MLP neurons of a small language model. Each row is named by its layer, matrix (up: input weights) and neuron, and shows model dimensions 32-159. Each number is 500 + 25 x the weight over its row's rms, rounded and kept within 0 to 999. Numbers have three digits each.
After each neuron's rows, "fires after" lists the tokens most often just before its 100 highest values on Wikipedia text that the model never trained on.

L6.up865:534502498452480508489472470488536463498528523511533519505533491494487467536492476483466577517542500513482496540515511475541450494542481461524466477519496499467476496492468509493481498525490529502492491500492457489491487511489481545508512501474501475499521479479502476434450544513530511487527498520497504482520511536421469478518490531472494505515523510503538464499505482518527503494502
fires after: " Com", " pro", " Pro", " University", "E"

L2.up321:521520490475518518478496460569465523521523507497499495481492529483514484458506483493495478508509459516505497533487525522466501495520493461459542497529525546540507497470473504487518513503476493535474473457504478507465468480494454497522511473535511521522514511484514484463516508476545531511543507497521505501546445480464465497527487547513521428504463512502499529500478495494471501477550
fires after: "\n", " =", "a", "x", " is", ","

L13.up719:459555521490520479480468480521472516467449530506518482486494486496516477485515506492510486526465465501541510495499503507530490506527526513511484506512477510539497478457495497505510500457452516516511525479507473501488516509496462505508440505505454505548496480465493538522515516532483542484524500550527496506521517487480487501463485510483548473447548508512507532533473479493470504533509
fires after: "\n", " ", " M", " (", ",", " of"

L17.up799:515493515506511489546526531500479529557508511483502530493498499550516485476532488525504476477519487518489493540498500460512513495474522523479511497467552498530490480498537514499538472538511452456493493479507493491470478510495461487482494517483469467514467487483490528499524509484505472495540461531495520481470498520483463544512454489502524485496493493470428507524499487532498463488462
fires after: " sy", "y", "ort", "s", " s", "et"

L2.up67:505509488493472540468476519478504484497476482473498489477493510452497525507508535489531486544520502465538456528522491483554457508522512507466475528491519520500492521479529511531494457492500521438563514455507494509541512514462462514533485501495479525486504552481509555456485486537470515491508513478479520481521490496508514498562511487471497547507531461454516513488456546515489486496497
fires after: "3", "1", "8", "5", "0"

L6.up772:499509462526490520494491469465489488443531504507541499511467500503495531477516512520567482532502524490508510511429517532519449520473514471470476510446524482493493499526503530473501462507533457491505530499515520480492535475503486465496524456489482536514502497475536517499512544527475459486506509517511504500525500516527499509517528509477509523559522484469556522474488519473481506457512
fires after: "5", "1", "7", "0", "2"

L7.up842:508523529502497478468520491445491534495500503441466533479509476468479463483500512499456502475493513499481504502472512550521542483501512506504427497510535500498528514505514504506545452535481491503492465502544529518511446477495520508494506475517522505493483508510522441525494500500480484430519515487523480503479509474486495524482499543503453519487509505520455496521554509500527480509552
fires after: " S", " a", " A", " C", " s", "a"

L10.up709:464499510518518484534499510525432476482537520525539511520481502480429492460536520537513507455503483496463528518507497467482503502536493466515464474548489506464459543520520515503503547459430489512463485441529499544488520560505483513482521469534505514494496486492500509512465507523500507516494505495505503484500505533509510489534515492477486484482484501498467471520542469530505523524486
fires after: " ", " st", " n", " St", " M", " H"

L9.up237:485527512472446464481493516482473508496533545472499502461486536529501521516473487458460521461496490454529516451510490492498504488506521496459490433502480496482534486493548535500496518525517485516474445483497474476516461466521506474543516560499499483515512484481537499529454513456493514529544487509480527517498493520513520527554513504490501524507504499514479485497512496465539509462460
fires after: "s", " s", "ap", " p", "cc", "os"

L9.up866:467519509447494513511520527496521495492485497497515472503493500511481514486559489500482507475532474508493474532463522501499523445472502489509511448499476491486502459558515503494462490470530472521523504539558471499511476550501463525456517478502480467537558518498491501478485531445510487526501493464483532508479494493509520530528480527531497463506517497480485535507471472457482475542502
fires after: " Y", " N", " y", " S", " s", " n"

L2.up742:483505466448517482501557521503506520523480482482500505540523475548478487441468522512517489484487486480484496503490531513511534497463502475499522513506515491521489473446480482533495489494496511520533507484484539509493473491508477504499498497534487554547518498506532498519488523488461519507511498455515544463484516528480503501445520532474450511548505519537485559537511482420539502502529
fires after: " |", " ", "et"

L17.up846:493492484524445487505516497523491494551522484511486489489506456469470460521497536479517475533517450525507470523491547490507466494511554511415486525486502499518467515517491503498509482525478466496476487520517510480474487481523486501492482468546501475514440510494508485563489513521504479511504526489482545520505511496508476540511542475524506459512527502486481513515474481529507487447498
fires after: " I", "I", "er", "au"

L13.up308:514512474499510533505510554477486490496474451495497489500499485534523529495499455515480516474480527551496513495494472515493515504474504464483439453467505518522519419496523536520436502501484503475465486484532497535508525495491503450523515521517488462530507506517478476514466490526503490521458514496515513520491538486512504491535512474514533515532476493465492511474471473500505535476461
fires after: " e", " s", " f", "es", " S"

L12.up566:460516475536482557495465498502475541559474529516513478496533444483520463509484507487522503506521489508461517540470526494494547511477488471553495463477497515496512506515512510519545471548449483465522497504518495485499523483531466482465497496535444514476495468475485494525509552488483491516477506511515513492449488484486493540521517483525497482513492516474516490465503458492540520531505
fires after: " A", "m", "y", " S", " j", " a"

L9.up505:458537525483495491496512520491493460487476499484519468484508544484509491519504479554508510505526493477503487502498526513470512511493544530489484488493465498483473496523480510521502521518499474495496514516462493528471551502479455450500497511485439518480552431545521507516494537457483513463512535496521472494505527509503485508488453463527465491479525494566548508499480490492483489550459
fires after: " in", " comp", "p", " m", "areer"

L7.up102:555499533471522471514495518463499454489510479503504523507482559528478434462489489513488543497533460477496462528514508570510478460468477520511488492551523479502461507478511523500465499510473504496489443516495526503526469515549481550495514470509523522477505488493504510548498515505525497503499480502497493512540486502523486500526523478486509496474493511491503539480494469505537487507539
fires after: "a", "i", "ra", "ad", " B", "ok"

L10.up755:476477488495519491496496565507499508485511517444487520513480499521502476457538511510457495522491471508494455477500517510535537494477525491466522462575530467513472496489515540509514471466522523491498475525511497487499498515491483460505534517465467494517505543477526553465533515480534489525515496508461496513509505498515475534502471458472504502553421513495504518523518504461511509474458
fires after: " s", "s", ",", "t", "es", "st"

L7.up427:474507466542476495552526503499483537514502464504505493546492481509497479486499451518482494529543471545512466524503489521476531497465512479510497461467527449493458482471517516479446525532489511483507467524491499494492479490482497473468509532478526454494494456511524451525484489526508549484544527495496500506504508522506513531529500491538524495544471486493456525505541508525481499509451
fires after: " S", "-", " an", " un", " s", " O"

L2.up352:476481496479483506520481512503507482493526488519474529463478484492458474469548481537454528517476471458515469513529503488524493496509515490512467514529471526537476494519505527485468522544542520527500455499544485501542473560479508528479524499517518504503487415456520462527522508519511505510519481487497513496497519460453490525491537501517486462466500517530507458483501519503481483460514
fires after: "\n"

L19.up72:470483467502474465507524490507525507485479488499502514462490500461524498469514478500468514517520509503487564503544490523498529491478467529481488535472520514507526487503520533487523472509494483512511538474510523479554472529467503505463513457495468493527477490496506495489513496500513500530457485511543508504490475538495510508511479514508519467528477505447533452505525507454517544517493
fires after: ".", " H", "w", " he", "7", " F"

L13.up925:448484512499509488481494491479451507458493478475476477505485470496526531503488510472451478489512526515475524500475484516484493502500545496490471454492475479487544509505494509544525512514463516487546510521475509524469471510506517480510494544526471515482467479518493493518543510540504462472486505534485476483517523509533503535485502510602494498509450499526509512523458504557529522506524
fires after: " a", " A", " comm", "p", "ver"

L12.up285:516507461481495508479478493507462526517507493472522514484528467530494485497468491518525540516517511494459545518469522502504525510507510487489495542485486561534495500488502514463484513526473486523451528497504512515460552472505482531481504485454495496529488509504529478498523508474516487485513530542464552523526537500511494503507509513451470487482533463505509517459511499526508486450521
fires after: " |", " ", "–"

L9.up688:509498539512499512482522476450487495492493507493506464555485477531497484484503481511515525530526517500474494532478531473492504539536481450493504527478509502515514503519508483542473510511439490491509555512511491508531430490493484475526488479504470503512519502472502504473502560509520482523489481503453529514547501491441470506534515444510528522502516499513467490484483510470525476476483
fires after: "\n", "{", "ear", " A", "x", "ec"

L2.up604:489502512535513508480498501486458515494526530502507510506502517457510461445479491492523485516524489492498488509499505520507483545531479464507478498493513477506512482525469478488481500497502485505541478512484517519510479515529499517546447470549504532549514517508530479457537520469496490452540493471510556507501489521470490498517467512522535470515551500528463484484464493515509516455511
fires after: " =", "\n", " spec", "ec", "ies", "or"

L10.up954:484529490493471549489503507478522523514496521488491503496524481488537487491480520539488499502511471561522529518509533543481497476472500503452519499510500479480463489500486539503529440486553476500498491522467528478526459506482506511499481455511500515521507471498471507535522468453484505514482472498509533520428474466482494472529459477479562445502543505506513510466511485537529558544510
fires after: " F", " H", " f", " h", " ar"

L6.up160:465507508469528500518492534501456508460473503554480487503493538520512484470464486516446487490527503467510506530503489475487543502488478474523500469482456528550468454566527491486511483474502532508499490522565509504507515528436479508524494446485501494556487509515504496543504498507486489491494488487496473530496491494538522507523506529524474521497474489511494544528471458494535523487460
fires after: " V", " n", " S", " R", " th"

L13.up261:525506535523491510487483509474505535512498481501503471539453543499457470470476525540476546508523519510493465499521503544527534520495526525502565518520436480526540503515478515514495463526479525532515489512487500467475493520549492511471495512484545520474491463500533547515462515498507473478493508512480509491491504499469467503486516514528506488499481499501447474462460473493493497503491
fires after: " ", " to", " |", "t", "in"

L2.up541:544493488470517492503508512499571534491509467490477516472514513476463471479514524521484483524505497502454512481441523538478538518474476446496513486529532495492460539473499499498536491567493504513534513482508515542470456484492515518459525474490471494532480499469520479524468464476538508495502493521503497461500506503493510494502497492522496495468510541469510499503540484475488460514525
fires after: "\n", " (", " \"", "-", "===", "("

L2.up872:480502486447492506512489503505497540536480494492516479493524462507505496488485528456501516516535545488473523508542478444509539535498522517501484489482472511507509497476474531506488457500502505518512549535495484515538448444498419518490507479534545509496524513505503495510519497493472529521486518446504551491434483466450477481490485498498518512534515564512492498459550446498500525535504
fires after: " ", " |", " On", " ("

L7.up149:489511514483473510482485540500531514459515502432533528493522509519508503503453530460504573502519473545534496467521529470517494515484539523503475470485530511526536460507523476463513514545553485510491475502502470517455504523494482511509521501511495501465537493438517511502499478496481508480535480482477511458492523510469507511524534519520493479532530469521469511529512477457524481509502
fires after: "s", "t", " s", "os", "et", "als"

L6.up307:501501490542536441499474468496465487520517500508519513484516525554483498511529526519495539465473504525502511485535515551520522465497523519488487492514535500475449513510508502493457492456485470487491494502508521515482535530531497520516474485489502515531517506457489490483490536531504524499515503479513515481471534459516539488495462518505500488484511503476406504503488485512503498511465
fires after: " st", " R", " S", " St", "a"

L12.up878:478506479509487542481547514500500522497526498467523494490499484555549511427496471511508437448528496534480529501468527515526480499483500477534510449517495505488538458504477505477493524484479498499489471478470523491505479549493473502532520500528472496484500446476459487495457482537525508492523501535487525488583518479456533508474457502463485494546469484476536495533504490471504501488529
fires after: " (", "|", "-", "\n", " |"

L13.up382:496514506539556524499508494466516540477468526502509524479511513463516501486498518511525513449572469460485501510462526499526474533545471485514504503475482503526492533487516520487492478449526520515488500486517515510497491512512492513496511516440485495493475490442536512500462516484512499481541537513468499532501484521529475523483480482476524477520528463484493505519550504509490523442498
fires after: ".", " |", "\n", "-", " (", "\""

L10.up471:542493510458517481475528496460525489483463493512505507493505557465522460490500515506490543471560514489471505472499475513493488476566508492490502447489535511502487470453485537484484505494446508471479490493517443468532500509495482511497479530485523490511507521497502493480443498484512502516499495548457493531544507500474549501537488497504475523496559520510452478517478495495521521492524
fires after: " pro", " Pro", "ad", "ate", "x", "ack"

L7.up136:496509516524506534509481484459501498557504493465475476506485498476511522481542564498490469485535521467508532506525485474537536479460528523495512515514527502470468507526514541472535508489490509470481502522437503498479488505496498521473504450512498492514506490500529542467480446518498459506503489483467571477500455503497526501551518475481494543491468486466461490486514498532510513498472
fires after: "–", "1", "2", " ", "3", " on"

L9.up195:484485498474554495550505495472489504497478503496445496495517511528506490489534522500502520530496490460466523534498481488483538527466514530494506519530514521500470525500503496528505492559473520500480499486471515504490545492454469467491566474532462509447477453546539534474539504533507503484508472489520524527505529448511490487499454483497506496479470487507525509519474517489534531495515
fires after: "p", " in", "f", " un", " comp"

L9.up312:523500502505489463507485466487522464464491439474569494481504493482432502477460481538527521482495495500548466514492447547520506474491461494481490456500494516481497503481473470510489560518500519512465513494496492500511523515545512485498480504525470529503489472469503491491527523499504522488516505531491528494508523499498485512471503515483479477473517520489469496433465450517539534506518
fires after: " M", " E", " C", "p", "amp", "a"

L9.up305:505527511481454528523485547493522515484498512517513469464523514459470484501531481443534557447513469470462498521508506491505469527508490449444475488511516545488477450461492526482513494504492534451520477509480503503456538520490502481516529480467451485521505476482529494488529518514500537487517494473505481527511488484544487531510523498490518528510498487536482474550497510485498549444502
fires after: " M", " m", " s", "s", "us", " d"

L9.up754:467465485494463496490496469546501520447497459536531477543469466499542561510522503477458545519503511477522525499519487505521518506489485530497514462533523516512465507492457523549482513517487489480443524517474494502534485496521527514445570518485511518515457505583491522491520505508489524491533487515501491521539494460485517495514490486484503515516494505475457498512473539502490477502484
fires after: "ur", "l", "le", " follow", "b", "r"

L9.up177:493533523464459488516502514464474549474436492539521564505515511488493493489515501448490513501529505487462532517500464492462521543483501511509526505506532527490479542510510494500469504493535548465487524520507518510504478481502504472483509501509452484452501477517494506484490540554506546499515481535487548475472490508511465514495509513509475477497548448489478525506481488517465515517512
fires after: "us", " des", " de", "is", "uc", "un"

L12.up789:545485509516526461464486467471463517546452501522505480483503455498448483518530489504485492477545493473494492480471512536496506486511517478502485498529531482515447496527440465499481462448548547482508511493532485494512517468534471462496468460494477503507495507482514503489471543491518489504500541512498509455450520505507502513537492507490531476484492500544533533473497514510498542501508
fires after: " w", " m", " c", " W"

L6.up785:511523502520447532494479469464527504477529484499477455526510467487453498491494528476503470523521446442493509519482498476475497503508496500492482512500485562494488516498559465487515513549499463533499487500503483470468486494509479528515506497492464544467495522465576518499518516530502497486500511503511530490499457487502560495506487532508483531498530456488491521509479507551517479519503
fires after: "′", "0", "9", "2", "4", "1"

L9.up64:482476502507462500502502524463500449500483490510490477513521503481508453500549521517476470521487504492496517541510500490487536531480481498453498459492445515492496512479482476504523498502447520512496466535469502515481469511499489486473503471488526523492512504523503497513467547512531455525477561516504502456499464503542488535528534478539478510501542471478498520538474445508534517518515
fires after: "2", "er", "ou", "I", "re"

L9.up252:534497539497488468472464509511495476527487517484549520508511483485534492478451518452510519522451485518501495489511546489520477484452523488472502513503409488485474479518469528476487496495499545500569520523548536471494490502491517474488502482518486479472512526493483516523540500533530456490496543534507473524526460494499526506497471474536536547502487487503516516511481499523502495489495
fires after: " w", " The", "ra", " W"

L7.up375:515486492443505488531521495536542471496551478489554434496488524516479498525467469484519497472504499519509466511482482533499511463547465498531482509471478488496451486469518517512500541489481527495483461486562501459486537501517517489444499491516490523496468494508511515486549522503500521477518511506435500524518447521491498486483515525478508506521511548489513501460541519514536529504512
fires after: " T", " B", " R", " Bl", " t"

L17.up86:480525524460497499511467505472476504512531522474496504518468500527531497509529507485510481522486465516472506542492512502513530515501518525490507479441469513553517542467516511491460508490477482510505551483502511502469558518476469483482520483519562484502515564510469444509462513533533511479506453439515531539523510504491483454491500509481533515496458524500489489491468520480526503542467
fires after: " v", " p", "p", " P", "l"

L6.up317:515497507465526511523537492522479474485510461561510517497542496467457485494524506534488457465484496522541463529440529503508505523483520534494487504508554483476472484484565476529505487505499454489502477499511486482533467484452517514536487534490539483502448494500475502510517494494478513486531506488502485517507507527492473449519478484506503531515527495461489526492491485509527508530521
fires after: " d", " in", " r", " In", " D"

L13.up363:484494550491508497500473518509511498456476493478543472451496460509531499488522514538480531488511499486525475479529529482521536469516502499520489510515476490562492506512459496485492503497475499519474518497490496500521498528511472536456475535471523532548487477501487455527537482488537511519521510500441499470479512508480506525490523468511514434508520488530474502533449496503518464520519
fires after: "\n", " (", " of", "-", " by", " "

L6.up757:460470511471494516507477507506480495503500555548520486471503506487479505494497506502505483491497468509494496500466543473513499517538481505520527467496475470505491483505530500490516486486511487504511499460484523551529517526477509513470507494481501510499495494476517533561463517505516547474501479462522522457501534543500557506513446455475521523520468447512511500467514486484485532560466
fires after: " v", ",", " r", " b", " st", " h"

L9.up118:492483500502551487482503510499513524502507479515499532495472514522496535490491526523482499460531530480481498542513503505530449510488562512452465503496539469513483505524512533517494523487472492478532511508509511461503464490536488548504525507481536505487471463530513490548500484547511478472532504504474485507479508486498492481480494508542450481493525533506459509516517489530483541492534
fires after: " as", " A", " a", "m", "A"

L7.up254:538513524478504547481520503525467476476512498542517477514479510508497454493498468472484508466484516505495481511481495534550535441490520512580560520460488488487488482471501516493505498502500493512480487487493491500512535477515488508492507520525520518461502488561486498550459504502489530494470529483494506448493474504486506523497512531523514511504499442500511510476475494487489541572470
fires after: "v", "n", " en", " b", " r", " ret"

L13.up278:472520518529493480510501478458459503508507466507530527503471532525516525542493492479528502490507495565480486522473514527502502511488544466457520514481520517477479539435487499487510481491486479525507503498512498525522475473498518526489493474503517512462516526459492473523488455563513517478512535498461483492524498548499509539514481476508482495516436491507502519471492505546511543473504
fires after: "-", "le", "y", "ip", "et"

L10.up783:485512494533516474492495517524474513520484544490523523461499485503514567474516496500486499492498491522543459544555505510531495512481473517474501516540489531459508478468509495506547469545511515510493502474494441499500516549511498499491478495489445507526488477498503502519544536506522465474501533479483486472580468481487507480453424489513524487461470514493460496490513497456522480515506
fires after: " m", " M", " of", "b", "a", ","

L9.up67:523497502519502503464487553475490521462513484488511503493469532550483473489501533486490477495502503483485525543483504515483449529479475493457474490494501499483506507463499557469527475496502475498481479520503499523514502535537475521495489471467508489530523480492528519517476539466478514493478479469535514496538489512515457490524489513474471530511489468532487516539497523482488526491515
fires after: " s", " S", "a", "s", "i", "ai"

L13.up572:526522494571478519519489501488520498512522475516491502481478481537510480499457508493456511544485512509470556516533448507506481509488544508499495522511559504529497530502498522498484469482514510507483468489512497544478505483521495536476529471512481529543489503528543481486502490510529467519506533545491536469547501497494475512450451501472509517538483517549469502484486493509494502507512
fires after: "r", "c", "ol", "ur", "ar", "v"

L9.up330:476547463514494488533493486466514459515498483531502498486502518441476541513492488494498521537510511467513472484456500518506485472509480475442521502474546508544485471546503536528525459478533461502506499499526489456517521493474497501525444510523523502527506563500551465483479491511490466478477523506508501518488490539553488487497495483487512522493496454483517517480447551515487531472488
fires after: "0", "9", "1", "6", "3"

L7.up158:479503517494548477494485523503472498459464471510551515518502482496484504493443544513479486523503497466478539527493523520509517447497538469498463491469493478485524487506546514531489521487508489526510523460498501480493490501504473504487470519490519538512499472514469496542510517521492482529473465490537510519451531531484508508457482517512508415502471528502448512528489490506525511483555
fires after: " Re", " H", " an", " A", "A", " ("

L6.up320:490495504515478461523495520466454492527485584520458525521515480525485470506497484486512527521484474479495481475465492492505483539447502505484480453467536525502531491513511507514506448476500523474487471522581464491518472537521496477522475509478548500491498537479507532484522537510532472518546490508536517519506487496489486494520464532514496488481496481474455498471502480527520514522497
fires after: " dis", " s", " sy", " dec", " S", "S"

L17.up484:531530481540497492490468503459518481514452491481496536475475516511513476477551514517450540535488493547496451526479532489466495481488546502490455432484522460452501488467526524513472488519527501524501490490490453490487512488532503524509498495533515528493491507515529510525476510453493517470488494479515535475527477476499465475501521501511518479501541490524482541558524492471487518499492
fires after: " the", "s", "oun", "in", " S", " ex"

L9.up697:479527442446536490521481525472486482500507523525546525480450517537517520493484502516517467503466530501482481504534488493552498493521505507458452510508509513512482472507461509508468513469440511469500468477508493528492477502511493487444513452485542502592527476505484507537478505485517501481506510484505536524489531504516485516508526455493489521502496544481469515490492487520515538474481
fires after: " L", " P", " W", " R", " C"

L17.up358:532494538487508506497473467480466474546545494499521492510528477477534468507522489518552514477510450532504511517538499510518489507538514522466497496465497517513473472519503467496520506462459478486513506476514466486517487508471511498476519492570515528496475515504474474495530495454501508490458429454536552521533526512504497527501465520495548486473520502482451481464520495525528498487477
fires after: " P", "p", "l", "it"

L9.up180:498474502488504487511520523515511455497500471496549471474551487483485514517474471510525534489511485519497490534478561521495505489482510467459492485491544491500512526468505505484491457524513527520507432516540461503477518492497507526485532525474529485468477473495515511437497511491505501518515554468464492468527508511473482532473495480460504471474524534542473484515478504500518488519485
fires after: " pro", "b", "ro", "o", " Pro", "ate"

L17.up746:507482534502497521478540462447501474498516498483550471501481525513465492523466536512465513427493497484555480490507520522508517551520493547491454518519485485513444474505525490498468473475500501507480485475524543491502467485481501513528471485511478540505488477506502518510528532471485458526507522501465542524529469523494515484557493498522494473525552489512490491498513518504507523502511
fires after: " R", " B", "c", "b"

L2.up879:553458476489465471490528490524489468466490498501500502529505509473505489450520490503501504527522483480497514500488495498485494488521481483481512475518472499495477538492502471501480533541536541536508459526521501545465440552496512551503521475476494534516437498483524456516480508566519495540504493512505543473514507489482537511507516498517517500470495524498468476479502505515487466475511
fires after: "\n", " \"", "==", " ("

L13.up748:518526462498527554493476551538540491489506517496487501489497498509499505542543506515458450477524492487476493545519446452500517532488499415510511471522543478530505458492461514501490492509470535484540522524504481495538449487551529451516469512507492465475508527509469494522501476513481493477506515517474516468524494502467502530507528478472489516506518528492510509502472470532520495491507
fires after: " |", "-", "•", "\n", " "

L6.up675:531481499492541553530471504524515481504509517534510464497489464516520527540502520505529484491529541485467459527466526542510512537473502464506467497494476482491472483532476496515498491505469506514432514506444487526468482510514512504482514519488483512506543511484476531520455523523505516497493476494508543497474535471527507515513470484492527525481490477504518472462518512491501549476463
fires after: " b", " f", " v", " F", "l", " B"

L6.up442:511489474519532487510507540454448481526508463499551539488485474538527493449454448512515531500510522491514480534547496466484478537492469516447486460484503525550528500492521500475512512510485471531517532477529500487515520500495513446499473497462457474487484523505513488520482513471548460535469493516513531506503507485515495495548482493502500493515511530487497500465479516471494550504473
fires after: " sy", " s", " S", " num", "y", " G"

L7.up775:535498501518499519514462490514552438504535483492492511550483505479483501479491467482495501487465479473503503488519501487496518518501485503461488479491488502520485502473493489532471566533479486449522500509465483504462470518528506506489490474480506545541469464491523496514539534507514503510523489508491493524534502488492486500530473500541460493533520510527516517495529469556510500530515
fires after: " b", " B", "amp", "p", " cl", "t"

L19.up162:477450500526496484501515524492530490464503444486505513517513498520488518513519505538462511484517477453502462485492509469524522509489483499429493482497543506469483524454514509503494513501500487491497499534471503524530491454450509463525457525532519494479492492516484481474510551504539506477511476519476462507491527538550495469538516500524487495453468482502477507505481477488524517513485
fires after: " in", "ad", " the", " In", "ou", "am"

L19.up722:497508501514512574482458448521501472490508521489503522508551493512495520555470521516469516487488526494481475493493482461531537534450533472544471460528558490483469501484491544467481514466490505485501507498479514470487473468498490493485519495540520503533452470525491482509456510536478503454496489503496481448503492495501523502539554488503466549477525496506525520479473523504498515481498
fires after: " ", "==", "1", "===", "ed", "-"

L6.up808:493502527536534468487498477458511472510497517478544500478504453525495496554485511487512450544474488499477512509497488573555467500494517505490472496540440485480431435484476509537510524497550505511513504510529498540496492516492513476488474478531515492542542490500532524526468484502517487501491509557499507477495521483477526478478492502500516485470492517539519527474511480508476520512459
fires after: " B", " C", " W", " H", " w", " St"

L6.up851:481493467438503519539514526569511501523489498529487487499489498492513525478502522514487504484502485495531497459498514488516511508535556496480509500548530547536462461479453498508512515523482515458497477512490520488549479540511480507479496490537471447551499480469523511506511515503483488516507468479508511508467503482509477508508518469495501544507512498466551483519441536501507532498482
fires after: " W", " B", " follow", " L", " D", " l"

L13.up464:508509520515475522493529502484458550482479521463515520535516528552496513457504478498493537499542480476516496560477507560498525507493512511527507479507493472515504477515533517448486498494466497536516478495518538471470489527508533521484509473499514505499467490508540512478470512475534475446507493518477558496499492459534497515485463456458472471506462493471446495501525504526524482436529
fires after: " |", " "

L6.up57:467516527470520501513478547434500477451526519470484498499491489517523474460539522530467494520526514469492514498521514508521466469510504507491484483513528490507528528499479507515475511507490499486482498487522458502528494504486516478493547491501519523507494551494536462490487507492475484489507514487518525503480476509503505469468486502562466504492493500490485502519563455533523496501469
fires after: " s", " K", " S", " G", "ing"

L2.up409:510543507528529555480507514477520515441511548497479523499489486496538526465546465485472475488511520447523492478504502516507445511494501475541513510475505536533513484508513528485433465505484496479527482461510520497537482527463488527498526486504494497538471450514509499528474460493478516503494505472493448530532512485457508518464527482469505493498499497522494500528519510506484481503492
fires after: "\n", "."

L6.up349:462472505515490527507515481462508540475536516480516449517515503500515493470475472529521491514506503537463504535463513508523510520491486475490454525533479473487508468518460535495565490527485465471495468486490549477545455530475508510494491485491508489485499481500493529492548547507483504484514499489528465472470483522506462517543525475531500515506476519475505473498488490479500515502466
fires after: " h", " H", " s", " A", " S", " th"

L12.up525:477481517512493517498472519462468428503506509497511495464547515463485490522473532498551478491521517523521511474532513453521489481529497521483458526480470498540501482502476516469539472498471509510515493516526527494487451479473477485556555482522467458493522511451498510486512518533502503447460508521498542490502531527531494481511562529500506492459534473488494507455488489504489494484472
fires after: "0", "6", "3", "5", "7", "4"

L10.up118:532508478477486509495479511501470467468530484548524570526544518547529524507462504491505533497510520500508528533502462498492472490519475522473523494460479524489510488476488486506493493551509484482519504487491479557501455499534526478511543442506466515489469536540506535479471473508537447507495497518470527473545480498502515523541486477472486507479478500481478492455493456538502495502529
fires after: "b", " b", "ou", " de", "ur", "ar"

L12.up2:444475498495488525472461490518502491517484482497512479509493492540544506517516478536507485486481478552487534508510528483473514470503490508487503506495461474508455497493470483521491472542470479467506550478507526486524475467498501498432513524483500526472532513526513450504563526527509527476509492557514500512532497490493442544520484450549488498478507530546487533551439526506536465490497
fires after: "f", "b", " h", " E", "le"

L2.up786:487511484487501505495477521558481527508506503530530481479514509520515495484456494480464496504508514487523501500504437496487492486496549507516506473532501458508565474482504514473488491484506497536504489535537493533510478464499497472501530483531495510450515503534507500494468551512495516516492501487519477505478517471466530534532477507519500477505513521511472481454531477494485511486502
fires after: " ", " (", "1", "\n"